MLP neurons of a small language model. Each row is named by its layer, matrix (gate and up: input weights) and neuron, and shows model dimensions 0-127. Each number is 500 + 25 x the weight over its row's rms, rounded and kept within 0 to 999. Numbers have three digits each. A neuron's up and down rows have the sign that makes its largest values positive.
Before each neuron's rows, "fires on" lists the tokens most often at its 100 highest values on Wikipedia text that the model never trained on.

fires on: "P", "od", "p", "ic", "oc"
L5.gate352:486495523483528493477448507549518532471495496490461461469502528470516482505522504466484513501526497537460560519480527465482503510485493512512515538480479479545500467509508542473508473504575517483506516519507521490512504465530482488558495508506500507492497526503516525522527489521510467501499522498497524498526500458506507460524493471502524514501504477495528515525518526495504503463495
L5.up352:455476485511492543480505505479528545476469477483508485529543526481517513515497469451466485532527545497488480502463472461499491482525480540495527514457541493466514479537488530516520519483493522508498522507523507451520491507526507484557475487522503487536516498533497518503531501524529480530487502556481514508506527532491521514528531511464504460505560470498494515502493554495509504440509

fires on: "ing", "ard", "en", "in", "n"
L4.gate312:464491473503512534523481550484517477506471495532474449508519508454523498477492512492486485467529518502504504451516503463488566514533503472488494528522506461529452467477484499471477487534539484511503525487479508512509509507503512498530493551514499496514515459508502467531513480490522517529491485502471505461483514504467479571474493502460528487500514535519491492499532513518502525470500
L4.up312:556518513508478493512504526508458539519474474494512497535508506475488511492505494468479486520530475501477481511515521508531528510500486518511534510461486478484471528506490485451528469490499531521488526458476473492514488500497518491533498538577519499461507495454509459522521482546512474498506525541432525515505496523512506493511503494528518477543546528502493493513468578532455519502521

fires on: "qu", "o", "in", "iss", "pl", "l"
L6.gate361:474524518511483492519500502503468485481554522528502552467475475478497492499474480544509516534547524545488480509506508523496489472515486463487541480501540513472491518550482516552551509524482512498511509539531527520500501529524490492486471512511494510492494509494504511523505508484492513531505497559481508470501552474503547523507482464466583494482528511545443510508522511472502549487458
L6.up361:489533519519515535551480502447472500484489517485485481504530523504510500484464493496526475495504476492515483504514508520506499494506518522460524525483484475513491531531490515497449501519472504536496480440467479523539490504502507561491473492491522488541462436482504472508524508491529497480494534526504483499444492479500531470540499524527505495539552520518527524494517529487491437507468

fires on: "r", " R", "pl", " r", "b", "al"
L5.gate142:518523497513487553485469537483482438476551521449520453486468529499487498497508509488492529527524557478479489540506486460478481490504462505527474513503487484481492537473500516494471493482509489529519514504550505532549485504511480538524486492534465532484489520508499516470555476451498495528564514506482457497520473492518470496476533525450491472505478492524516498525502530541498514494472
L5.up142:500498508485511482448491497460507529510512506511518460504505555510487507477497517514494531527506504514526489505488517529523498471501502480477499470537479530471481468524519517568489483516519491502507499484511469475510557516505460430492509518519512516454519521448503476504533526514433518511525493459499504488533475482496486501502508533537498475477508514514486521485488528507526490464480

fires on: "ail", "el", "way", "io", "um"
L4.gate284:550461482515489494476514523487485490490493508498471481495500490489503459513510505502465559478530488540504501442472482518519495510456479496523494459528518473539502532484484498499500503538506501505435491524478559447469444532532470495517515489515509534475538461490485523491495529458516518508485500523477482496514471489469495491479503514448489560503482510527527523489510529520539494525479
L4.up284:462549499501510476546483533527547501477483501508464479500477492473529462523518495498478518483527528511525506504489491467481460529533473466477468482475508480481491445495508495461478497483502470501477510516491593465469494486496474498518523485497485484451529509482484486461488512519540533521540463486491501495543538518472470514478515516500463500531528505501502541522514503507509467535537

fires on: " Ind", "ad", "ort", " |", "and", " ind"
L4.gate383:496522536460515541526466477481489484493490484478488475492512497445485519450470509476497523518476520527460530488514456544482529525458480491516432491503524494535477495522482492467440480502477513480505510475482508498510483450517524478504460552481498446497507501483485480508519496488531510489512492523484449512483502476521506468463492484514469527487495503526488503519487524483494533524503
L4.up383:498503493518589506481482493489504502512500498510457472497534509507505501529500497510517464447442500467498514464517523475510499499537542450487499516483444507518491474524493539498480498524501495498454480484531525479503490516458479513443513500498512458487504544491496483517512527504541524519466487537508526515459493489472531521479529491481538498520481510478531514494490474484520530517502

fires on: "in", "id", "en", "og", "her", "ter"
L4.gate344:525502469488496516472469538499526481489472447522501511531518498492468531469523498513475465509503447505532498472509491482513533511439493511531445524485496492497504521515493517428509498499546454512491508531491493503513524475522528501473489507474459497520517470508500533494502529471490505503527502492503501504529518500497457497562473433481532531488508510523510510547504508510493511468499
L4.up344:485507500523531548511501526520507513508514485499519504526501510530512503519458440472491499515518459528506505531550565516499497493502500496497549514467477498497511487492450491498527512488517560510486501508466563527548508469477534526488506530524513504507488486552491476513522510499499457515515550506476507511441464527528520533504467511519521510545491488511520502478529553499473496522459

fires on: "hy", "on", "uro", "y", "per", "s"
L5.gate200:547475516505511504481494518465527501493489512491494471509503502467487514539490490467491541548497493494492470571513514482489520475543500469483462495471497467484467438500509495539500480504471470500460496544489461509495530457434504523483455455502492479499513544479476494509477525499491464524485505482455479487512525486503475437476529542494484483507473495526522514491501530470500492509519
L5.up200:509538524512476477499473557447512539485481463515499539495475508506477536505485501514472499507470482540486491546523532530528533458518501513517486497478500497529528478505477528536446542490542510532481508509475524534535474508496496570528512481496510523498466499536534498523540518462527484490498456487467453477513468515478507487527478473517467505509515445490527520507509508532479507498483

fires on: "c", " ag", "ug", " Cent", "art", "ig"
L5.gate379:517522507520526522524451527473532492491498513496482520546543500485466496475521508433462531487475477477474499469484490537500510515456491480497472515511474509488499491506516477473499564517466496498460490491522525474479499473509510461529510501492497471469487489516453541512481516549491518494510476533483518521499510511528506471509501517503466506530478531522443517514512478519500495516485
L5.up379:484505501481513467504484520473509535514490495528499531513519473519462522515449529497494518518527463480445469463502407461506472557518495463506488522512558485489533496492432480505476482492487503442501513515483488500520505484519503484503471499468496510484485486533540512545515434505503483470497473488468515496490517498522492475474530533493468475499487452511474512476485515545452494528484

fires on: "re", "ol", "ro"
L5.gate257:502485509486507514513486527477510527504534543515501509516549477485453503512523480501509518508479491527487482460464507538505528512489484507518484504509503489515484515441491500474502481523488512496560541543514499513480508482526475476474528530439543493504445517518498549511525534538496501513459478478452482462525484456533497523503486507505521497493545497504463512493455515552544494506524
L5.up257:519456487463510488452517527546524489524541499500462524512448505497491533476461508512524482466491521524488510446484520503516498511434503515477492514462496487496488507482474463475521470488536493520511488485481473502543541485493507469512469553479539482502467479530500504553494515512485538488533518492482504481463468470497482463562496496506499502483478489511506523517521497517556496463502

fires on: "ly", "y", "ry", "ten", "ce", "ely"
L2.gate291:514502477503492521462518519496541497509510517549482522496484510492492568547525493496462472518491509480523498524467477516520526444511489475488459485494526525537508437469496503511516491481509486489516501534527472470487493514494480500475478507480513517493529509552518465505496575478459481508499493514466501507450509484524466508467494528518489517502452469493486501555475516480518462487509
L2.up291:498508468509508482509504512500518500507425526496494494467521509478495569531491551509486487524510529496506499497509463467520508497529557499510505521516477472481477523489496474503500490541482442507496420517534480525490509499509518508521492509479528518490513456546513489496492518466499457521517500465521507499497500517474507487440522505513524489496506476510475475530507525520487502479526

fires on: "le", "us", "e", "ies", "age", "ity"
L4.gate301:518494469518495475504496507526478509447519501541488513498456502433449528508505497481492488483510525478482475507500471523463491462473501487535487524510500520550427480494510483485486481538483479477455520489554489518515467483545494554520511479550496512497510464476478513518484508559524512526521471477498509516535525487478529549500514505474491470471500471511532512558509523501504512513503
L4.up301:531454503562478487545449511519512547451513501538520504505500548527481495486484501491509482492505483476536508466537497576492457477512501511507492470511460464506486500488473487498514514534493508496520511525507529522525534457523529544541493529501499541491514516487478478494543497512503511491506468481557460500551491520503531511511541515492505466484521508494504521471510484479505534513488

fires on: "or", "at", "t", "k", "w", "a"
L2.gate220:508449482464507455499507519533518523487472483474506558516485494506439472517492525552507517516485534501504471507491501475487502498474493485530488521554529514485484463497529524501494518519483473460494515486534492461506507527502504476488509506501495496524489514451514542501460473497477476496477477506516487519523498468498519556463580497528528531477538484515498492464539494510504520528422
L2.up220:459500526445447456506524480506557496446501501514511486474495527502458524446548530481458476506513500484470504479519509493519439551501509496514492479506520484514458496478467509523466474525552501528520528485500447463471466507506519509484535532476488470482541470489479543476502498476482515474479501505500474507522478473493471504516518497507485512527567487482499485526508539538501495519511

fires on: " wh", "s", "h", "ition", "t"
L6.gate186:509524481491478483474522504471523468513473466482499479502451489463462497514550521516533515494525500474546487497443475488509554431491498451532468492549541470511544501507503480492500494513496499461452489522525541496504435511496505486520499517530468543539481518489489502486473479468500502538511479486487470480454492491510504488490508462487510501533513481514567512510554482543478517502506
L6.up186:525490487520480497480494485467506540508513480522488503498495524464496535485537526553495478483510466505477480467547522479504539520494475491478452549498524512488486481476502514525525457509493520523496482472546462488495511521482493516523502538482462449473496453510530531456440515495529488498533533519506544465527469531525510482519494534520504496519495495508526489485485500530498502465498

fires on: "a", "i", "e", "um", "us", "ia"
L5.gate279:502527471496479520527459515542528494513485476520458477479522558456445491477543480516482448497513499519473509491501476521496495440474493517511485477503506531529502498496547502474456508552493523478508498505479512486478488521508517548554467481489485503497473555460469506503455522522521541527479513452481456539488524467510501521498510477543500495506523496528506511527503501466517509490460
L5.up279:567480491504485501502496493495493499517460525500476487513463523496523524473481527482527493554464520504556502516503458442516489476479560513479521496499520532480493531477479505511498509537446491554485463516522471517519497486470514524476497514471458515462488502479514508465498498521488444476541489521535519499538527497512509591499526516494473512495507519511458486480522500530506533481489

fires on: "u", "v", "g", "ad", "n", "qu"
L5.gate339:463491518517450510521508466496477499475495494511473497494526491489469497478496494482502495485493508557509454534463489545493522465493486507491493514520502480507489497535478498485515484461469462510492545504476458496460440506511502505487531518484487474516472493507514549499462482503523481516501503478481502489479549485529469477512510513482519516477438493520484506574469490474438531500489
L5.up339:486491519556515507484501518510459471474490492542504535521472480504462494491489488523518482527477489508477492548542491494543471504490517470545472499510467485540530504495510501517478500487503464496541472493486508557527456505504518479473477488444455460533495510481523495511510507474487496481452534525477496495506553497550492484548502509507531532488494542496463494507447518470467488486494

fires on: "man", "im", "in", "uc", "ol", "er"
L5.gate291:479470491488534495524514521519477499513465443459497483503504488489464490452511495503483505526506467489536491565486475503528497475522493461512464505491548510519465517452497493462489488503500481493452499504528503503476530506503470507511535520452477459506496502492493496508530478487457482492527506473478469440497529483499468536520480478531548494498492482522443525510507517507480527488495
L5.up291:526473499516485490443514507488457471532525537499462498504489497493480533475515560503536464530492519510501523486498468508468513481502505489480535470476487469503474531499547474478505517497518477463539479476452490537520499527529500482499474497528517506499515489508462513559477516502496499528478497492507520509504467459480522537553475505519492545516504477508498534453501485464497523489501

fires on: " bl", " Bl", "oc", "air", "ount", "per"
L5.gate0:540500440506550523494495493426482536502511505524508523474523517483529513518506540518498483505505460508516474507527516555504509487524481567497508506491516527527485505523490510512461419479491515520459540492513522525483508495508473557503517514505507487515514489464491482511484485473504481501546457467514505455497482474499515476470482525500541472490498450506510507529532477515445525494500
L5.up0:494520495493538562486453481450544454521487498490497488511454538506475483485510495531478486516465486487488528538530498551492489482521527521479499531536475535467517471491542502506505454500511489525529476514464487497477504543454473523482521480514458460512480484477460461465524526506483485473472518446467493491530512486534513484504503455513501507476486481510494480483525487537445460494497

fires on: "ing", "st", "ine", "en"
L6.gate27:525502455519566499517479526497445486525492532513509490511487498449498512500519483460504483503490478544486496489493513515509518510539468515517533477535463471455478479511509488494519499512518487509486516482531487490480541523506515563471480530521456504511493499455494512518515528501486478559509476489434473425464514506543498506526486478473510489524532527512519539507515571515489548485524
L6.up27:500493484487537483551520540518453477534476512495512490509493535468468479444491519452568502531479525503498498493486485499473497494515485512509530455529497433522462514514483474510491502545524501469502496463531554483434548480544521501481490522507526503484500500501491510495510517533464495521472531480527497507487528541521473510542471483484490491530530491477509494510488485498513559475538

fires on: "um", "ist", "re", "H", "at"
L5.gate324:517446493541477489515476502491519485445500485504511531497528479484498491491514468503475527487500460504502496447482521496523525467484524503513537478552551520482484525524565505508516509492462494504518498521476469493498501524483501465532524531481523497557484504524517479523501477503506515502543496558501499515514476458477501527490500503501458490457509477518451533501514542526514469494483
L5.up324:493515507464518512529477520505487501437490458482496459497540531510512530515507523531512507508513563475491504524499523500489535525529497540492498544504470528464542488556516508490534499461530461539513489483484483493511498474490508552489503515488458496511510486483476489456510470511468480508492485499476514522510520498511492480548467513494518487528482475493482511476527474488486504502496

fires on: "a", "or", "ch", "pt", "ice", "k"
L4.gate193:509482456517523432516522498509486532484490521522457554485475526493513517511490493541474471508482499522574473519518525511490481475465514521522519476533509493487473494509512499486499475532528492495533498527516493503511483500508501498507484471535483466506529526547469540494442517509464491499470481479525508506498472478457503512486519481492489487461533484535550487482497494487435531509502
L4.up193:459454452537441491495520507495477507481483543562474494511521491515489516505508503498514496492519497505472515497552534453480498522502515495540477506555510489513510494478504542483484526485491455519531486494495447523471508452525481506508496488476473484514500522485513470472496521492462498467504499484488485486485511546511503500523482516484497513537480543483486546510493510512475478512491

fires on: "er", ":", "h", "al", "n", "inal"
L6.gate36:488477483491546458493477479497511478528467520483496520520520496469454508575489492473525492497525498512510497526523493508507507508510525509524525481534497520465459504517541497495516480491511459499506496469532514530507485463496520533504501509454487468449510523466539452449532512488486495501514477484535483527481483486476531502525545508487545533505510516534564493518466531524430500463483
L6.up36:498543495514516505528504449526500494475484508539501482466488517456483484520512502509508484497502468532512532545504536545454514483466512511480533509504501515494486540541478494469538483517514527503492500489466488460470462457454471493514509487492470506480537526494510527484515505499523506546558503517469490480479512479507511476483517483536518530478512483493545466500505512561476471501485

fires on: " ro", "ro", "hy", "y", "ou", "ot"
L6.gate11:534506463503495486513458488523515505478537488501439471494534478505486500532486496498471506564525508522502489529518456505514479467465542494499527464540463491498497481510482495483476450511513497515492501553501503514483486483484523523500513494495500503496481556473484496514511484419524479503463483563491458544507524489515477491459559497537539549484495491539484528519528519513490516511470
L6.up11:530496534492491463550461486438537559493493465505478524487510495508483535541473492532518452526516508490443470485498530499511471507457505527504541538525466506469511498514462523504521492526520503525461478498476494504497514506487512539492487476520438513528480516481526473478490467492471483537489487497478514516472510508503475451463515537522531487515490445491515512524493533522545529481508

fires on: "%", "4", "ch", "ember", "ov"
L2.gate373:459496464525535467504515518497484509505472489521475494488499477456467483490501489501479498472509506579510502489535537513485500468505526497463483502506453550470496534497516488508521511526500522497460532515519520498547521481514509510498515490483473532507479486521491477535459494513519490529514496526465442475493496468548505515507510561519518549519533496548505511524514468507498554516494
L2.up373:467521518450500472520540474469503485481481551450511503493492496500534521498473480536493532464464513525502523537467489478495490456477520491511490517489501538485480493455526504481472525485476467475485507466513492514560525509473486479528506478477531465563460468496510487512507562462506518516482468509532454523527446501488509581486491469527498474514535496478493559512450537507513496526535

fires on: "l", "is", "or", "ik", "as", "el"
L4.gate70:490462482517471476490473491543484532535470492503468526504479493514498488517490481511521538504507515507500443502525491529487531510458477526496519470512495516488502481554516546508453526483499491549515498513462495491508482538456523496496517473499489477530428469477482498488495467430505477455478466497511503521465502473502497505482513531495524554429497541549471505494500533454509507493440
L4.up70:505478496492490461468482496487526519453486520542446539476487446481499493511481496515496539488552485529501479511482527560506492511471467482517499451527524499516448450465512487502493497490450499509504525526480504444435490494486514528492518491503510517514511482514477546490509476456480506507469510524481531503520502511473503489543500524513490468495523527492447527532487529515499508505579

fires on: "ly", "ten", "ow", "ily", "ely", "ever"
L5.gate139:462529511530483506520490523529527485482496509517465484516492476454476471544548484485530461527502493541540516506488522478493517493476517493509500494493500534506516524459461467506503456474462482532485485535489431482482453468497491510484554552549488503501500470523496498503504542477513515499514523509496562526453508491538431463469464484511515535522497491546505470526502560506505486518514
L5.up139:473478478500496536522479498559490481461594538502474464518487484464506496544473540511473475468497527521540513548473492438498526502508506540486510526444492486509476507456469490554499536490548475513481490513517513490509497449500468537496487515489486511497505473499480487458486486489483489510526526528510495468503512545479509531523474506537489508541501490504517521492506467502505501501515

fires on: "ust", "h", "per", "c", "il", "ec"
L5.gate325:491494481498535497501505455487466451528536511469548545477483521485520512495459466507537485479525443506517457524485523521502489494513484521506516429510504473515489485488501479539509435477474508516456492461472499512489487472490488492486545505502520508524487529482530544532507464499471481472522501515520480522535546466534486483459510506483487530497532498558507496515467511468457513482484
L5.up325:514501479541507484534487498455540511499510464444506474479522508499493481546521488484492549530441462480534478477489506494504503512493516527499457509511495514535520500501486498539537494517503523550528474507517494496433495531550504558514485476482454479509524503521472453557459528506514463500522507438503469442501491506579498495486502477500502496452481490498491508502501519471512514492482

fires on: " att", " en", "ie", "'", "y", "um"
L6.gate228:490518509509484535494490556517531475481549519503506481511491463474480450463478438507450503463505506489471520494500529485466504491514507541490486494504487473470431455489535488485505413529523451467519479521495499485488541497517470491494512494464475470449479504482458505472541491517502490500503477493495498517466495466463524453485499472492468526564548526516487505531508481486485477485507
L6.up228:520500457490535483492502517483480493504516488460472479565533485462532558498479484530498499503471521492504505529481507487479514517558490515515491525470547493487462512491493504477521512468474506469502510504503481504515497490514507492431505515500522497532527512480521524474488470478529488482500498460463510502465480496509473521504506507509476470558460509488520513521490469483497493534493

fires on: "ice", "y", "art", "'", "ong", "ro"
L4.gate103:477520460505482478479511524504530499511494469456526557486510488498523493520518480464538460512493490524500507494465514490488505500528525531477507514531502504508518469521498549503462481484489520512518544541490504518534519499511510505485455501495481510498468546478494495487496455532450515540477469481464486457492549498526514507503527476479510531484533509518547500520512475480560523525508
L4.up103:481519528477491503491486533495516534497463507478511466539484492476534523482463470512488494513503548517524484481447490508437461515512480494483482492476519494515485485490459515528448514488498513512464540506535546510529511488470466516485508510536521559491479478470515510482485479475474496478506499516465493516431499505501488485463469503467466521529484522484545440530518496476492500542506

fires on: "ec", "ial", "ap", "e", "ic"
L4.gate1:560472529503504494523486522425518540517520531510513477477522528498444498535525528527507526508519492536511462450495482499542499482514536476507522486480499546484505524499508505472499481498510461474495510483507505499469463534497511501499430492458493497513503523493514566477467492499485494495521493463456515530513508492533534499532535470494566512490503492523541469494493515508502539504487
L4.up1:520489497507515530521463511522527489511516487502481499517490520531498505448542545513541490524444492483485502483507488543498512524500537497490567507485482519505505495453504503452487534478499506511469498459539461513472501482516505539513501509497520465526486514546493565492499541498494487478513502477481516508504508469536558514506492507446484479495472488491499414476479569506498523553499

fires on: "l", "\"", " r", "hy", "p", "r"
L5.gate85:501503487445530524493505526502505507509540477514479453527484489499512488501479467516539550490484508471488471513501503510473464534450462510503507446498522481519500498522481488482494466563484502501472512478498520502505500511542477489512499487537514508481495516519503493476516479468521543482546524536507481497476455479479481482489500510468491524538496492539558558510530504504469483475458
L5.up85:490564534518496530506480489488492513506558474451526467486545525496478507536496476463481532464448468495516492536491495556546482513485492493458531461511477489514471521451496526506488543514486508500523496510502475474479508502537489456476505489500531511522536524489544502508471471521490482515515491550506483489475527499474524494462514495492507512522554503509475515477498503527475504526510

fires on: "vel", "ail", " of"
L4.gate262:562512479521472496495485473467471515454488475538509507486463471483508507506521501498477529526478471554506500483530470542491493498508555489493521523478542531540475531463475476495493491520482487510444526495517495498569501483516491494518449467509509527512471517500506508481516488488495511536510474478467512436488469473529523514476496504491502509497499495519518515519521527529464477506511
L4.up262:536483516536499505498531527508501492487492481463499524453464492509542491468522490476458524517518526525519514512489502467475484479535499497476519458500461469474512520500494512441503543505501508477486505513532554517502449503518537527533495465517502495466527485464443507498508485505527522516547534497499528491468484521498499521490527515484481460519466534507524499500540483497443494505478

fires on: "n", "se", "e", "we", "ade"
L2.gate234:535490462506515501486550476490475536488488529484478543474517477509483496461442499497511492484500475501489454492481539444482483448493505509511450465515523497503513476487488459499493442494485469499517481532502506446491523477496493440466514499455503452505482538462495477468451495527484473498514509510473501479463484496450487524551513496502526510481498517520543504507480461523516522519444
L2.up234:536497501508510478496520477449464458494460560522501535509471495491495543499466484520529510523498543488487444463480530452510503472509517485494500547540528507491509473484522467499496480491514461454528479515504476469479487523513530504491487485496490474490499531506542515512465457503515504490517495501507507483487471463471484493525473471518492500455540507506474441548492498493551491496478

fires on: "y", "ry", "or", "r", "hy", "ol"
L4.gate291:495509512497519476497470524534540470503495459552518515482473501501516511547504485490474456491478480484523497541517514513509528476486536500511551451446475481482504500498494506472531495505531524527504505524497499480486504493517493476508492523470478542509497499532526497485499482460504442533500469519488449506466480448520508469466527520467527474493528503511534570496477511528510498492486
L4.up291:536443523485486490511506546471557544482489504520507499467499492490518508519461486486501469496516484478500499565504526522482537497509471495496464465507522489495498498485469519469489519556519500461490525498515517441479509542499469496521522498512456454509456538520485498482543511483497459518525483463480485485502496472519493494487489520533529490540479503509503486515507492535478477522512

fires on: "re", "le", "er", " -", " Rep"
L6.gate100:533488495486519497446453488512473532484484507498486481508484540492479504496458500540514496504458508471487466457466473550508527500491470524504473484509495510505522485534510476516492471488496535533520544519510497528521489542486497491555499534477528507521486530510509501553506490502492478494513441466472497481452555494533510540493471483485545492504505503532505535518480508504531523505496
L6.up100:478494498515472528478443505539481475488490514506449495517474502494432497465538504502512516450497471492492508492493436522530470522496473498486446527492474508468491470490557467513517479526512497492459497525559502488503497520492491508532499512490487492471484522516478508496488507528498529518527471466493510500514554476520465528521523507523486480533527523489514485537499485466533506453492

fires on: "y", "ion", "ic", "ly", "ation"
L2.gate203:495461506502496564513496454454488499463491513533453564502455469469486492529489500503498504539497471511510498560513500548516498535488506513491522551485514570519496487504518477528508479518491524539479511492482457533510497454497530530492463473509522524487472449536496526504490494504516474507510494496466521494485516436507519524455450538487523471538511474528500491530492496494506514506472
L2.up203:490481476493523500478526462495498497546484540498491487454511499499481550480511524515501538495463545510463469516495515498478517505483499451524519483500482505500534533490500483485487532504443523494480468474551474472459492529558515480500480461482529506482520482513489495467472500501483458477479466473470470530495514472521511484490529488487467517534490479503440513528550463505474543484499

fires on: "on"
L4.gate191:532474470470495543487460516489517535501538501512470531488514453489492507509501524523449493527488492512498504523500519490530506519522505484511510464493510489478483509489516561468511498510543533531534499503461525553514485505519509472489499509502473497521500474480465473507554496471508485479524507498524516459479545432493551531499479496481553475509488496534505546485505526547489455487522
L4.up191:496496499492487530511543491482540496512477489512493511509516515498447501460487455476472524552516496532524524481529517465524516496479503489511476456521484490481528549547470483513506532502543510546516479493482495458507486470472477472488538524543501508450504483507492485458491500502500500497512532516506507493529464538472480483468494491508554518463571439508497497557493484511517489492488

fires on: "ion", "ent", "es", "z", "u", "le"
L2.gate279:504530516478503508491494529481424511494497507466494475487445468459515550483483465470491477553498480485503474474478481446508515503497489458517476511488500514546505492506528463461499475503492466513510483532492496497518497457474497486502511526510504484513491506498543473526501536488486530445515500515476504504522509518519511515516514540486511525483526493547496525526501474524555541438516
L2.up279:507506495501481495504536480525501533473473549514490517521510480480539520478522484496526531523506510493472505522536526475496497510465496524513523498500494477482480532504459509490495471479497507511492518489522459557514526447502507517470506435502567502537497478489489478480456537447546457543483509501504448519522568522476513523509499531511501499524464508502510453506475489500509467521493

fires on: "ed", "y", "hed", "ated", "'", "ased"
L5.gate347:486535491482512526473501489502441544538544470495494514468488510473504483464468513493457496491495482526467492517525565518537525486517529525533563489528503516531510481464509505546486511517543521512499523463518476526532505536489474528528501459521495451537485508518465534496501509517475510488484529523486502504499493497497517476495485496526521528461497445501520492520541527465469530527517
L5.up347:490498525507501498483474521490499542488516498474503467508509494469492541501490495533471479438540509531473463531514543522426536499556488468503463493467535474496513488492502500525485523500490503459516477470479477517482514503499515536536518514520491559468518480495511500482516492499460471498501490492530491518497540510464496515515491499509486540533482481473486463526516566498500517506559

fires on: "ad", "ce", "an", "pe", "and", "il"
L4.gate340:463488492494493499471507489526460508495483515457470480480477493484508489491460460533535517550502508576495470525478518505491527506485498484506485522508506488533525506512487519524464468497499514529490481480485521514500457495505537520466485487540510486487496535517501472513517502478485527491471452481492516529514529486530497472461522487486507531474462502554474549503517497449544488434513
L4.up340:551496480479551508478461470511546490516462477466516478477514443511490457522527497478473441478464499482501495504479503508528497525521519480462497474465515505469475506510492500493498490487492522520498476493493492509498503461524483523517492478520535515482476520536525525503480520534577494526475480521499454539530518466535517477487511478448480488494432491492466479493485488500466569495502

fires on: "o", "on", " so", "h", " wh", "ah"
L2.gate195:550488507509541488540508481546443512489522492474483509532487484464522511509523512526501502495510501509507437450486522528504528510476472467478489479479502528495493508536537529503490489488493501532532500497518505484482505502477512502456508516547484532479447479517489489457477486450507506515513493485468555452521518477495495509521467473481532499507499473518508514516503485505484504445543
L2.up195:513497506469494518557522474473483507492449561540539528505476514511506486507472517517545515492496518493497504488519542484481508529434498510523490496477503442511501488513494524486546502547493533461512478502481457507508512517492485468464521518475478489507475528500509503466485451503475520509541522477508504498459471491433500496495511474502553515505543499515489468499507480498474443523456

fires on: "on", "i", "oc", "aj", "ant", "lect"
L4.gate139:494484516472505553530540474502523494518502494506428506530495457458485535505480515469497506526513484525472515538531499491462499493492479523506499536558502575500499502518553531474519471457520522508468468512523488576513523476466537524536463510521472484511449480509441457506513527454504497535532508518487501472459489490504481496495502476489522525526519444528477543515537516497474504501469
L4.up139:503504533512497538509505534475515466516476541514493531510488477492480534503512517489487485451480489492490509489520508498523491478491520520488487512525482510487506502509491515469527491502508547529514475485501456533465508495458514521493548514538498498495471477494470448521487518458517529495530537529509500467499469540440484493446506471526505519488499493483490529501490481472493465516532

fires on: " wh", "h", "os", "im", "al"
L5.gate349:503542497553447539527499521500505531527504462498502503505449514478483524496501508545554510482552465532512455501493551520481529497472510493489487492536513493515487541473552491490528518516464510510499492439525534526493524499507512529558487507539482491496501506451497486491507472485528496489511483531495510488480491464498520532458514505502487489536495506539533518501527525496444539477486
L5.up349:513505473482508484478506479495453546484461488535481471445489504497475469525492557481482460488491496478498486466490515465502503433483551466496502490523525468518502563493437489506558485491508478475493527474501518495526510524533494474457483531476460497547478522501526521489482500517458491531528530498486480496517535521518474506494488466523526494518539494490528518489459500556510486529517

fires on: "us", "ent", "on", "ass", "e", "i"
L6.gate230:518500478514458514504449502476452513448537541534482488500477472435501470514499529485519469472527508539479489522485518460480551430490503449525487504503506500551463491492527506470491478525514434494495480452492519514507446517501498506464508506468471500510483480476503505501504524500472481554505521546480499504496519508480506508496511451510511517497494514487473561507496492488508502452511
L6.up230:522457538511520465511447513464497502478468525502499492501533475471512516524509507472494493503482516485495484485524524492489494496502509443517538483494502518503499498476545498515514496557482543505484490483464528509469481534491516508490463525486526506473501511479528548484537499520462498508501498581467538499553437485518542525517476486482529468474520524498519536485480469523552481483501

fires on: "ig", "ag", "ug", "io"
L4.gate44:505537467499507510517461512509479486453477496487485490473507496479489478537514483475480517490509481512489483472478479530512498551511528458521505492502489463499465458528497471447502464530514517498471484502522519460494472474524528477518503525536524478500517509467420513484496505507490544539517446515483539475460508502519508493532543503489499556475561492526496518509530510495489524512495
L4.up44:483501520554439462466485488539534497495479462557447507497502510516482490500507509491437487503577529484477482541511490469493477511502506504505466499480487472494495493470497524502525494499515532450477509501520495500464510540480549460502537480538494500478492496475476532501476516511463516476499474472525490509510484495480495493468523497456479478460508499505511473474476562485504492500493